Weights of a small transformer language model.
Size: width 256, MLP 1024 squared ReLU, 14.5M parameters.
Training: 195M tokens, 5942 steps.
MLP neurons of a small language model. Each row is named by its layer, matrix (up: input weights; down: output weights) and neuron, and shows model dimensions 48-239. Each number is 128 + 24 x the weight over its row's rms, rounded and kept within 0 to 255. Numbers have three digits each.
After each neuron's rows, "fires after" lists the tokens most often just before its 100 highest values on Wikipedia text that the model never trained on; "raises" lists the tokens whose logits its output raises most directly, leaving later layers aside. A number after a token or word is its count.

L12.up75:098145100160145117142159168120118100152106135112119094155157095110086099126098158118119086096110167112132122125146110073084154123149114152124146110082104137212138129125108116122107137167115105179131126161126113128108143112106132124144134117148103112123162140159136131094152125112144112135093124139107126149124128129129146113106126094135096138169082135111113129142094134155123166101142131144141105142113124101143144142090099128116147169098134140145159174170145145120149127106147127138108158156170113114084111160133109140115137133184130145177108118121103152122151136089120146104
L12.down75:130108151102134126113113111125170144108084122158123130158122145134114137109136136152143179123150098165136120109156119138138122104140096095140112176131164162119141125084145095056095129115146151158112046125130159124096100132116158101084111121157143082111140127141106121068100123095138108122081195120147163128156131124129141109107094130108120121117160152102131101145113163117146134081123140113151117116163159124152152099184105134083103135089153151150097109111125130166130138120132187139114076114118112116175139114116127089128091119110121173120129154160145113152141137156127136108
fires after: "\n" 95
raises: "==", "He", "In", "H", "Born"

L4.up873:099098136143154116140143132110084147163148126129159144123119118119078122133160137124104151123150146097125099112160103136112072119146081144105114142130123165153139118139174132122137155161114110153128112125135135091142120155125112109168051156137132132127146134114177119125124160114149166128128089131147107131136146125127120157114119151129142121129126171110109199162118109182168079128119150158142062130125148088145148118141157168132164114111104144105132139155136150139126149165120118165130159096124176140133130133138129166091176131110093153132091093103143183150123148130104143146
L4.down873:127113109195122126111110135085138125135116132138123112129176145184114096049135108160156132135107161110148174180128158122136113107146120118137118133142158103146139136140170171079099139120158079135140116125172106118124167118133097096105159144127158126147171098119120136147101141151120122133116147118147101131149106128132110104154134122146169122134134187147096110148155144166111127161176149142147134130128059140137096156155132183129112131193137119151127106157064144174138177114148133097128136150135098135133128075148130133113099149136119161089125129133144143111117103142100119123
fires after: " " 64, "–" 33
raises: "nd", "0", "3", "5", "2"

L12.up760:133125091140099116111125086126141089121136146090124118149135126132164123147143124168116096147145094145111090095148133109084135131110116128136138109064093128139092130129093111107156125154180164149165131160137125144119144110093147116138138117134096147114111157145110105099093118123098116140084135110133130174100127175170115129116149117140161117154108145160136142119122129117109132144076143134121137126156172109122151129075152071081157115129138092112147182184202139110117130144154130200148156139137116138131111124138150082130141125126102077163166092107123133130154130154152175105
L12.down760:120138100108113105119119130145119124099081156081079139128133108121149153129146144123132116119153149141144124115120106146101108136125161099128115135069113131098150127101115109080158160114145181116120074123137151114122158101100097139132081120181107120095138120097134132038174123161127095109135159113135156117159111133114144134110086153095134123152104139144150109132129135110100124116136107136129146123151175127117102122141125140107156100112125124114143098155117096129089102090164238116100121138146161106101121148109169140107081121134094144099150126108115131152132132173110124104
fires after: "\n" 42, "==" 20, "===" 13, " ===" 11, " ==" 11
raises: "In", "\n", "The", "Between", "After"

L10.up854:124133149102178163116113119090096157120140136129152128122123106092140090175099174170137160118142093102105111135154088129104124145141157146097159143103088132117089150140141115140133073093140141085158109122124148112155125094106088173075146145096118112138150127111093105142145155137123156115149117129111098119146088196126131092135115109113163152144110124156117116129129141120138118100174170159135119111101122093142116147160133159124161157134125160141121108129162167140101112114084123129132127150139129150173092138161144124159126112122165135129124156117101153125146128143131137112
L10.down854:111159119166153122110109133074123115120174121120107137134161135134122102071102138132139121107094100166164137118134123093134084136121157130139139169143174140144105124128109159117100138151138109119149113085155143107183128076127095167105162147120110118120092130152184120194126150117169116153148073117138089167140124143133131089136109184132125103175152165132149150166187134120097141097169120142144103124115126080130104130135141121127181131149113158132120096136117146095131101135104132167109133128134146141113105119106137117116082150176150186134101098072105112136087132127119123113
fires after: "9" 30, "." 13, "," 13, "4" 8, "2" 7, "0" 7
raises: "0", "8", "2", "3", "7"

L10.up79:136088107139145073123159121113078107108129127130140151100147099061105171104110161172137090089146092136146097120133154154130160132126163142072133142184140128148177115185139093117125140109120093135179145106132149107117130134137123156114190171115121116148142121116151130122119110158097159135123157132159126169098163141120143128116127113140119135161088155123135137103145111152130132125077159106156128108105124109115151099159123120107094115134122104170146151100180150136127131139129140184101126131132126115131121129157166113103123148152137119123130163095170164154148087130133147203
L10.down79:140155118128126122128135099117116138133075090131101126129128142128131152090121135098151098144133104117100145214144158102160144074099088181143117055145145172128149139117092135122097137131132125093094113147153137136144151116098098164143136130154149152122102136098122133147097146100151136102114063090138099119134099137113148111111140094125145094137148157157144073109155109144177114127116168135140122095102128165138131156163138166164134117134152105109148149131105135124117112109139170115133096086125155133187160131147090137114139102132117127144174157099091133125125130111104118123
fires after: "\n" 52, "1" 10, " |" 6, "2" 4
raises: "=", "Species", "==", " $", " Succeed"

L10.up16:099094156102136108073101118149117093136157100101125118164106119179140106130102131150128129154156116120089128084082123115145175120134103142111123121154133136127107118125155131128148108153180147106122145142153148151092106164102132109093184166166170102134162145128084132117103076156086159120078115150097136123137154134154140139133124113116122154112121146133070149118116092123118108124129109138168153137132125096124095132103106170155174144134136137129128136118125140143110116180114126149152110137171153125120144161123116115093167105144088113114116117125086133130120102172121142144
L10.down16:113126142129136122141101114115152111123130082099123146156125098106153082149127130128065139083132132157116148113138081141118129122121167166126139150122127093120115133116095203115144125130129142126119141121119148195158105106141154138104134195150118106077116156148118110090149147145080120109134156116129115113127120136123143091150109152105140131106104104151087148094097130102136118109149184169094125129146118102123121107120077129088125099142147151102129112142150131143113137113128113135106135149128149173177109166152143153123131113157161144129170188115118156147090124130116147112
fires after: "." 37, "\n" 27, " \"" 6
raises: "able", "ver", "ability", "f", "light"

L6.up118:121135083135146139121115091153118146125169107117112163129115123164163148101148083136123108118136106129119150125123154121114152143124151123100151120071145117166153143150125142130142121128125085090163095150176166163122121146161153140129110157134111207121171135128134156120134091143122127158142126109133115113094092197134145133120112100090117114128154112140139088137107136119109149124126129135124169140129139119172122136114130168156087119135127083145147085101158174140085124122141115140149098157067154110170127151130134113155177099139140145126104120127164134155141106127098118107
L6.down118:103133109127111141111140136141105164101117149138115120162099123141140141115147205118150126146132081184146152107086091104138105141153119070118097157154168154082145140130141151132149104142092133076095088148127150102113142134148081098111123122139131151138115081158116176140134128158139092196128075131151094123095103158135103103169178131152102124142126115074105103128155126158131099114118146130142075136126156128166143123110143129173117106141170152159097150130162131131097111123120144132189111121151141179129074140149131107112157120121127114126097130143122108151160177145115142124
fires after: " in" 22, "\n" 20, " Dis" 4, "idae" 4, ":" 4
raises: "fer", "ance", "rs", "r", "tain"

L5.up549:092082145137112145117167156148144081140160100128166119130152152139141140167087159123159111151120109138150082133141094151102142098165137138154147132134113157109142101157113095086124118135088143162099162127134159156142125165111168129110097121095110082133141164120107119122117075102127127117128143093159128154125132125127125149136103063137108113151146142133108121103119136128101116069109121130104137156106142088126145155143079137096131109114137132132133166116103139102148128119179073118114115134086163133167117140115131121131104149144135124119139111079108137107144113118096181133
L5.down549:151101099175158109145105106133123145131095106150075098125100164132163138107104137121148136104113129132115108081149129147107111117143099129155120110116140120120149160163096102124136161120149148103134120143134133125145164130153117173138115136152135167146149092141114137082089166105143123137128122107116122132104114167126136142093126119121120102159100137107118163165128142144138191122100115101141134122136171092134151148115102138123159116170145106124154097164105126109107128085163196108134117132074140101102109138079100105106099120159114164133124169122114152110134120145111183134
fires after: "\n" 100
raises: "===", "==", "====", "On", "The"

L12.up720:114123110129153164137180083156157157104113096159158103097149102110116149130155102116096131156111131168147182121115117153136132122118122141118158127154166174097122124122138122156112136166115162102147122128131166088141153141106114130161138148152135139150116140115105138135131100160110135140150130129123114173197170137101131151118142122076086081145114115144131130108135151136127105072137134162092092136119159114126135146117080111129169129126131134084126140115096122124143104097092113107111147105106126121086181111113062143126156123165184138113121152177179124130121114121151120103
L12.down720:112171113080097110089140149142125136155133097136162128128164096142123160124125125129120133164125119109146117135123107107126107133140145111103133143162087110131153097081128136144111135117130101151136132130142101103127123105135158127145167100145140120108134107108146131132145146177148125122126175126166141113150149088148129089063129156097086131117089152108138152158106100139178093125133162166124138170165162103135111109212131146169134128168146102172154110112103119098111093122161162126132147074096116131180135134151171108153161104150086173132112152140141115120109073102097112100
fires after: " |" 31, "\n" 30, " of" 8, " with" 6
raises: " following", "|---|---|---|", "|", "|---|---|", "|---|"

L10.up886:093148169136156118135088118120145095127159158129174123153118147112156149170105087153132140136129117120141141142162154078166109092150133115124172158107098144151155102150166128127088126153119164130106184121105132128154144127079136137109109112130144145127125131118111115138134058119131149119139102089126110113142118164157130128135133141135100139138105156180142140112138105117122135146104151109121073164129153157154176085114151127167156139112156098109144176105168129089162136141146144130099132091104154146126122120144155127133105132159102168156149137134104164144128081136132112088
L10.down886:122134132084134125135138103134117097106144113154107116130125125170159131132125106174148110141100130149172126108121142100118118144135108159130134133158147129101142128133104129093100143121086093119128095124146105126117117109165151136195168091113123075109115137114140164065128140143123085094095140122176151125111080108109088137149138102120139156079137167111168164125117179099112092121125162102132108154131145110133188124124111116138122107119073130154143156122101096112122146123138118133116130066117121153113130123123114109101076134133118142133156154137142098145116113161148117147
fires after: " |" 28, "---|---|---|---|" 17, "|---|---|" 6, "s" 4
raises: "===", "==", "Review", "ray", "ious"

L12.up941:132149129097128105121126115162149084149139106160137127123115124137105113168102115148147126109120142153135157094176130152131154100130117152134146118109147152105139141124134120076166113144129173160123111144093119127147099138090134101122142134088120094135136152145129115124140113111110151116107148127120142148119093124096116151129140122109176118169116143126086150137075091101166165064128137138120144115105159082119167115098115158088093152109165104077141144170139140105106131122123149157127135133128170099089108132125121126083148163161117129113122112089130180125125128138104149123
L12.down941:091111137098129151153132146124113126157113058139157101124130128144160104158127119093126121107129150146129126039175168128158104139148097133109101102134109138136128145127087115130109166120134157161119077132103122139121124093125143157151121111096110119139118137091143108069116111141133136093086103110189117121127132150124112143098126159126159146183104178147139117142145139128141141079108136121111135145136168106128139117079141150098125110156124106093128109148120140120157147101151200135129117110137079101149095146095125118107091112152178130127159143108119175164107106179114155102
fires after: "\n" 100
raises: "==", "In", "===", "On", "===="

L8.up92:117144136142080181134162150147125122130136102129177118139191135124095124137109163125143115104127136147137122150112126149136156080093093129119161151126155110143136140098100128128127110119103135120164063108104102123128122101111102114093137099093142137138112156130161136114136080109138135128119128145092169143141141126123124125191173106118134119157091087105124143113124108103085106111102143115149140132142123082099122166154126127115121103095116157154166140107139143114167155112138071153140113134151118163149131159105096109059113090124140147114130127089150107116125121152111138131
L8.down92:138110123126105136119107129110143119125107120099110143107158122147138158082174108137162118142089168142125111137094103126135158122135149101143160115103131111159201130094104156141097162111130136129181083082121169127148117120119093145152147123139165121143087100132136131172115153143107114144138151128159151141113168143173161102126133141129138111106148124118150094127123115098090088168123124102161119154148154148127158106148122123131139142154096106169172084132105155149119112135092149139097145148137108167144170159110125115133119086129153190133158153160149110113074110148140112125
fires after: "." 79, "0" 6, "Gls" 5
raises: "\n", "-", " ", ")", "1"

L8.up483:112155172149096109110145127124084141100161151150150120111162150178158150144184151084111168132133126128121139080109143118095122062120069142105110137115143165177152145132175139086142149180085098146109136151128107142123105125101148131161058110132103141119098124142152075133143135129120127154139099125152120127127125105150121123149134106136130123094118173124128144131121126126147102114135107143094082156100117100147101129169136164103108140142112129154114183122119102150115140097124113153155120108095136128146107152111118102136167152146110115100082158148149155093083133165070087176
L8.down483:142141125160111105168148143113120130139148118112149141107123129118111136114086111108145116142133104104139165081098130065141160144134177095112133118144126101150114119091129154118177119114168128132139131113145135106140140108077165139097133147078170095142132090123072120113110103110087132104127134128101123144131132103114113127141136149083139104139178186162112124185092115122133136124134121139120111118111118132163146149139136157178166134190081147085128103175132092109109148161131174118126144107153108142083150121162105106138118135146122123110086132119152128107115123174116132138
fires after: " " 93, "′" 4
raises: "6", "5", "7", "4", "8"

L12.up572:128080155156146127098175099133106119110131134100124118153131133092100173146169111112107094143127137106151154091139168129103122123112061156116113153108118124143124115118175117171126126165109108140121131119119115129125107101118181120102078139137103126122117135142108087107130124167107130155098115118098133100120117125138116137143151111160128172133101121065098186124138126131147070097107158133147083105115116108147167124105147146136111125155159139114139160138112119162130124115156123130125137118071139131092062137146144112128136137105112108113146105150160134090101144138121123177
L12.down572:075165124094159162120131178108117099111164181098147159141131150155163119119120118128162100101142108118176172121131118116124146101119138122133111106101138114151113160126135120101120141149142105143145103101118095125162161147156133126124140117104115097118135104148145104176086154159091115100138114125119103134161127078099110088154107142104159109123159149120139099141111117140114161143145115153126122156103164148119104154199131124140123125136124151169103095161130095110085131163097123153113177112139116146103144098138081152095154136124116148077139159150123096150119122138104140146
fires after: " " 83, "\n" 5, " |" 4
raises: "2", "7", "8", "6", "4"

L6.up127:093148119124143119116146176128100118137148121106098115117158096130154127121142098128138116090126114104140176141131085129078176142133081161118124103160122135155143139141149115128156151159145134111166119118138124091143126122144084131138106133140121162108136119132158137117105107095113139140134129107122128101062140086100161088091083123130165124152113108088134135107144092169115118159111094174163139127123157111108169110151177174124163153176161121126146118127160159122143147117129115135167143131182156132127183152140109145134146147164128157150104127113117122145168108135129107105
L6.down127:144133117149084138160127123146107114103079152113104100112146138130096174107111143143120127105144101137101134109156115157156144079103116114118138096092142142119151121139140094105122175126117147124142122115119132151115084104125144165179140094172148134143083082181090169135108115059108128107137145122156166137120148130143141075090095100160126133189139104112170102129139100129116139144139103107093111100133151134127157134134136148162119162199150136110139101147108184123164113132175179160102107166156140151127134143151140103138166141129120131139143155106103138158126091148138145144
fires after: "\n" 45, "==" 28, "ed" 5
raises: "=", "-", "Personal", "Background", "Studio"

L9.up72:099123096112138141111057089169161093100134105137169141162108112152100145125131065128120155101144115155116129129129135142125160099158138101103144152149139156137057138121105163140147145138132113079124141140138125126128117141107078115133131089142142124135149135124126145139121126093121116113135167135144120166162107122099150090086073114095158128156127134151139119149113131127072124097125153108105124136146098153132130169109143101126173097080121149137148135167125116118149110136168149134144135141119150106137093082142182111131139090159124145112154157155097130114126127122110126145
L9.down72:076153120128090086111159117111130149106172124136105161138130130111077169088142100115142104176098107118143107165155100117121140100082118122149160167120121146119140178174128143097137147142117142122102105111129122125143128136142109182115149089110169138093150139099137183110152163115127123104114157118141139151140127123158129148139135111123157089129177120150112122157097142160113112112097135112111126115110105103148167108130134083155107060134107116183103099120160121159118137138123138122154141115151134145163123101168166124121157143130124161108165143145136147163083149120135142168
fires after: " |" 34, "%" 17, "4" 6, "9" 5, "2" 4, "0" 4
raises: " ±%", "|---|", "|---|---|", "nning", "|"

L12.up926:111146143111128143136137144120161141102139179124103096155137152124135128119186151132147154111140111133100183091134125166140136112117092115123145160112108120118143140117112106162105141169135106154183096127109177124127121110128131142126151146130141140127150144155111149112098151109126142131131137115150101136104197112090175099120125112127134121137103083132147120146118103110076062113129129094122150080126123132137153144137078161115170119152116117110110087120155149148132132073125136122124131088115108119152152136164118114118154083144148161157117126126110167144125149167139132147
L12.down926:186149106133083110100147152115132130102100144116111135110171096146132154104163143115175126124125152125139170136091095163183163104128137117122148105084171121135183147080107141102096153071111155162152119103126143122107109124104172128135141099123132134136111090142129150093137113119119140113120132148159167185148136110118139134116141125111134092152195121087141108146153116175144137135115133125157100124119201116120115082123104110116142153139130152141126149142095165146131113111150206132069162148124150159126161121104132102132116114167127159093150117142094121116126098140110136118
fires after: "." 43, "==" 19, ":" 14, ")" 8, " |" 4
raises: "\n", "-", "==", "===", "|---|"

L8.up721:133111137088146135118104125127169120097146152127157098152116116139080145155090117152139133111079094124129130146141115093105139149162115158111122111168127125163133133131104121120148095116112109094079123128114140102106135126113169095107115174068147161135140171140126105096168126137127123090117152080143119120159128146150137164118098096138124096115119157150140136109109124117130173110104155081120144157092111148118156084141109092121123156158141147082138164077136126076131132135107126104102099083123131122093107091157138137126064178158145119115155105125123137132102107095083141108
L8.down721:123082125124133139125082119114118128160110155163165125103130150092147131101044183117136118106143184102110104103127144114187127135129112175126136071115137113136171120117119131128159152136135133152140100119121144136142150147137126130176156125098114183142105114111136125128132136145175134109127115074178134144111138111149103152128142140150111145120154144080098124141101131126108179119062152145116127136134107124097131152137097108135174150151144122073144115130119136045107184106129131141108142091087131120139148102133107144098122126114127134151107161179159129139153102152091154114
fires after: "\n" 67, "---|---|---|---|" 5
raises: "==", "====", "===", "where", " results"

L12.up155:150136137097112121142116154133162103158140117149138138111152152136137094106087127148115138053141137131101112140138123130141148125087121174136100152143132113122162160192124140091166127103103090145111141130134166152127143147126148114109118133140152102108112161109171129113119117137125116128098121126132102167155099103171140136140163086127141150138129131154105139127109127109161131077135120123120125156130147130138145151107106157083163152140130118102106170156099146108133147130075109140116132105081164085158114137133081132165157201180125125150143151126122138129168131112098159108
L12.down155:121118154088138147109118111123111132152067123159091098126133132088151099114133156133136166118159124142115116119159150089162121156128082111162112076168135111145148125135131113124101184122150164150170110123058115156104117116104166141162152101105135120083097103120127108131162155134195140120151143106190128130109097149131127185121140141113110107144160119138113149136175114122119166117181115139147171102147147106151161090128127164156142183110152104091127131129092127098135145130142196140139135127159112104163121152145125116096064151138151143126133145135132148143114138132140153143
fires after: "\n" 100
raises: "==", "===", "Professional", " opponent", "ach"

L10.up557:102111111122134122141170127104074126111138175116110114119156100116118146101156123118114122104113150142128158164104094125119123138124101136107142134081134135133122119093129093153093142151134118117156087125148148158133101145085113130136145157147173181146147110114169155134080161140126153171121134135126123121143182107125121109154148114125097126140046091127105101122125072138106086159100145140142134106132097133127123137135125161134112092146099093141135145110128118126155069104117118117148152155127144145172157156158153108147118105135167113126124136120161153104132152175136120141
L10.down557:116131075120100151154131145077127137090136173081116150133175100110132135114155148087154129117128176157163103136116094104115159106126138117139128135121100089128143105115130110088109140106132143142163107145133151091106123086090107159145097082145110110110130076174142114072087148134106133127106120113186154166140114116117135161131133144124158136137121126105179112113128139125119115123129160121150144117123160146119152102136112131073168164173131155131146141139095134136104127108128203111133156107142119131137132151095171107107117114113087138132107134139107127115174091153134113146
fires after: "==" 42, "===" 21, " ==" 11, ":" 10, " ===" 10
raises: "\n", "-", "There", "Note", "Writing"

L8.up838:113119119107172104121127160159140117122149161118126100165129127101150089159189103130072118173192163080121108147124086148120132135138133155120128118117115159158127138140167148138145095134092106159106101172128130136084116127092131114118143134120128105107142162116158140130121127119161097108178110166071138076137159121179135124132128094114065113129151152132106161118164162127092124126169128141131126144145124124123108079093133121129112113127091138094163146156112120135098082093105136139108118157125147094158109136132112136137121136157172123131122130124165085103107125096123154143
L8.down838:129104147166152105151110146121142100138149155084165164124156141142112115111115090145150123126159146115127139111125095123142150157116117099110124155168099116144098122138109144085140124147131132122123147129148120101127110105127155144118191131095149147133156112135148164149096133149111135170137086140143151123179138144098126135101161123107113130122099150129115108155155137106092101145166109100102133068139149164151145146174107162084149114124151111119123188127102107132123101156093110105099100148156118154144076086109125178137103077121137159081114106148151135135103146165104107100
fires after: "0" 77, "9" 15
raises: "8", "7", "9", "5", "6"

L10.up766:136098121099132151114150167124136153105122197117090129140126132145106148119120112143121130098172151139139127145111112138074138088111101115094104098139154129106114118113156081108154113137127141124132116137135103121111093186121127137118105156140126141161128095078153129102100179110157123082128193122120125151135136116076178144121104140122137112169098097113088134094128089163096110125118136130090123106154174105173126117143140161112143122159128078130137113148132137109130111157098117123155146133152131125122127162127126128109159149136202151115105150182109121142167142162077126135
L10.down766:152126095151117135122120144140139172123057125157179116136142141131128155097160169116154104119102107115071132175137117145162137095153145120143138096140155145106158120161140167104133132107119110137157146104134098104109148102086142123104103095153091123133139124145118165087114147088146171113104119108160158180143156161144133115110143100148106118146128123119154129128151174114128141109113107130158135157134163115089099105129082168127160154194110119099144089138085144136127108150120214157126104083132115080128122138151115104084115123169142099125152145144154144108112137164134159134
fires after: "\n" 50, "==" 30, " ==" 7, "===" 5
raises: "-", "Location", "Studio", "===", "NA"

L12.up313:152120116176124166082166144163077099107152109117169115127117108091152127139077163081119166104141114099121153150118141121121115129096120153121139139130133124145121094159108127139120135123104116113115160121131098144092118111116115111136153094165146140113125148126079121117129132134124159144083112173111131139147093152114148093103138135165154103160107124153107137152144172093106128154109110109164163163123129099115121118118084101124114086136119140148144171175122109087112174095120125146085122153106138104071126165105148125164160122119132108152165154146143119151115130145096152114
L12.down313:126116137157162152138120164138136115092121106139139161095150145130105150115125156128070114125132137143160132098125141087123142088127153163116125147100112094120142120135080111178098147154096133114116138124121159085137100142132089127118118141188163147153132126125133133142110135151135118129105122133116136142148139096123134148090091120106170129071114112129121116082145160100132136134093109139135111154111113113078119150138116165120134104113102137154141139134061088127147155131147175148132088181169107152120141113077133163164152101117129134129125171163136099133171099096121130147
fires after: "\n" 18, "." 16, " (" 7, " \"" 6, " at" 4
raises: "ho", "hy", "h", "hole", "hal"

L12.up726:135110151113138148118137165165109139130156145112146146180092086102129179161188150140133146152139103141097116095157134175105124119123106108133155121108113145108098138123138115102128072127122132140133151111116138121137136104173123146120128124169111119146063139136114095128116099136124121149159121142171114107152140113123077112106127128118136109121164117114128169177183105125096124106105156083143139132138138150136145143066136138151122125128148120135160139105146176077149131178131126121175116127123144112152078145115090140142152152138158119105153103139154117108128152133078131137
L12.down726:171119087143145145137105144143167128141145160099145129140082102154142165140150126131110107151125114139117160130106133156137133127122145110192101104103145121116117155138123069133077122101114113145126096082144087145098136121142099076153137119115157148115143100128134136146104136135132110146149119148082122115117100123137121125143127148123106155159153121117118109158169097095165099145082079184134140135094147163123147112084157135188101144134102107144165152147106146179149149170141117130155122089157071151141069123116147154120132108135111157109148129146085151122136112113114149141
fires after: " " 40, "2" 30, " W" 5, "-" 5
raises: "tors", "1", "ets", "tor", "door"

L12.up724:140098139090131118148153127113085155117142119118150101132135100091146121099128123130112115101186135131121121128124169086185171158156117132144121109129135148106100158161155083159132134128140123119146121132118166122106129095120109128174140178163160117123102137131173116132143129129108109107155114155112104102136108099113130107132126102075119147111130157119127139099169099101120124120100145115105153120120126151128145109188134124113137122140138147127161171095143110148136076067128133112107134082102157146133157083125150141112133134140070138122090107110126129117135118124164146124
L12.down724:134125120137086108139171117087134154099082093158124146130119117163129136125109132157136175169130157113143122128117149138161164125099129121134137144128113130125151097113104174104124148109064122150136148146120142160141178122095186135111156118159136116139118152147152139106119109106129132136091155124135151159166131118152099106170139142124121108147146136101118153101153149145132121106089125129138107110131118119148121159096100126111184125140120089137111095099112125146142120152133209146088164085116129123125164080172162126086125140157130156136138145145156110148134105152133111141
fires after: " |" 98
raises: "|", "\n", "source", "cade", "*"

L6.up619:106119198118162147101104174092109135144169115091150106130110091132092105135128115117131130111133122133155074111170143122132147105105125164116155154109113129146134116139157189136181068153123108159087116134122127129134143148122104138132109145091138113130096126071147136131098086142136142165096111156155107163161146129160112121112096144107136098127101122130118140130169154154131077155159143109124147118115107154130164146138132153116156155170143164125137149144118120127148137166133125118142084130114096144141116144145103160139165110093088122109103136173118144171136150105089123177
L6.down619:129116137160110140135112146112093123159085164127157186103130128156128135105165099159162099142140125119138164123153142131160152128137128131160149146218130116119106180133168104086139142127135112148148153109141134096102134134150079130123154125140151102153160088106129150153074126094117161157103125112143151094145122098159108165131139121107151132155161141142123103143123106115112145137125138116115122107131093154127106122136139136122139125137157126155131081117108107160153145140107135100111108133149107070116133085182097123094123156136139125098148144116136156118121091161100158122
fires after: " " 72, "2" 18, "1" 10
raises: "8", "5", "2", "6", "1"

L12.up210:123080153112142091134178122130116148083105125113151127099153095101119135119078173137102070095125055107183133130153149152162145146088127123126106125166127129145166120136121083117080135124142111116122138133133111107142152124153143116132131128113160128121094156095141153090139160076119172118151116119174116134059147136145144099104130147166147131206134155103107117108162074114117150131112131113139130140140148111141110126179139130114106090153115114096123139141177174112152086133103173117125121106113113129131165152130119131129138147160179156130130163089127126124158125123090135128
L12.down210:126147108147127131149115087146156137103097119113139071126150135113128127079158103116143127121130093140093132176132132116201145099116085164147098086160127146088129129174130152115116161105120126149110105108123119139136109069102155143131152106133147120138097161149116167101119131082138109116106096114165162153117127159155125101118128090122138118155133155103135101147143087133105143116102136089138126140123152139160112168147120138182159120191131127116143146114089151123129113145150195118078139112116117134164138134129152115115118121126107167123127192114111167164119109117123130116
fires after: "\n" 94
raises: "=", "-", "Location", "===", "Personal"

L9.up202:108078142116123110126162126135145140118178099151138120100118096161130117110148165128133126132165142121103126121092089146108108166147127141077144136083139144158092144115167133085104088079118168141148107149111114120108104110087089120157105097138091127163125143114157133084059134143126101113130077128141112152126120175125126149094122169100138111111105094146121120147140132070148138103088099133153121135118125128117111092093139121104140104124117060142098128113156137147110116125132127131110146104171118145109089145146121083132143187112132156136085151118125126176162137161146138121
L9.down202:119137135140186078133154157134131142142122142138110147131132118111158152108132127138096114156141160095168117102150118095112133136136101093145145164102134130153137125139124154103131143109183142152157140071136089165141106181138093137099154115085178107129119104144144153086149117133126182147167141097150138107079124134134143103139144145129131109163173111092130091126096154116096130195138125118120100110095125125124107058133147155091170123127147089108125091118109176127105118116138144168127153124153150140133092124135137151114131136132086156125166093133105159128175146137110111157
fires after: "==" 28, " W" 14, "\n" 13, " ==" 10
raises: "aya", "avi", "ak", "per", "as"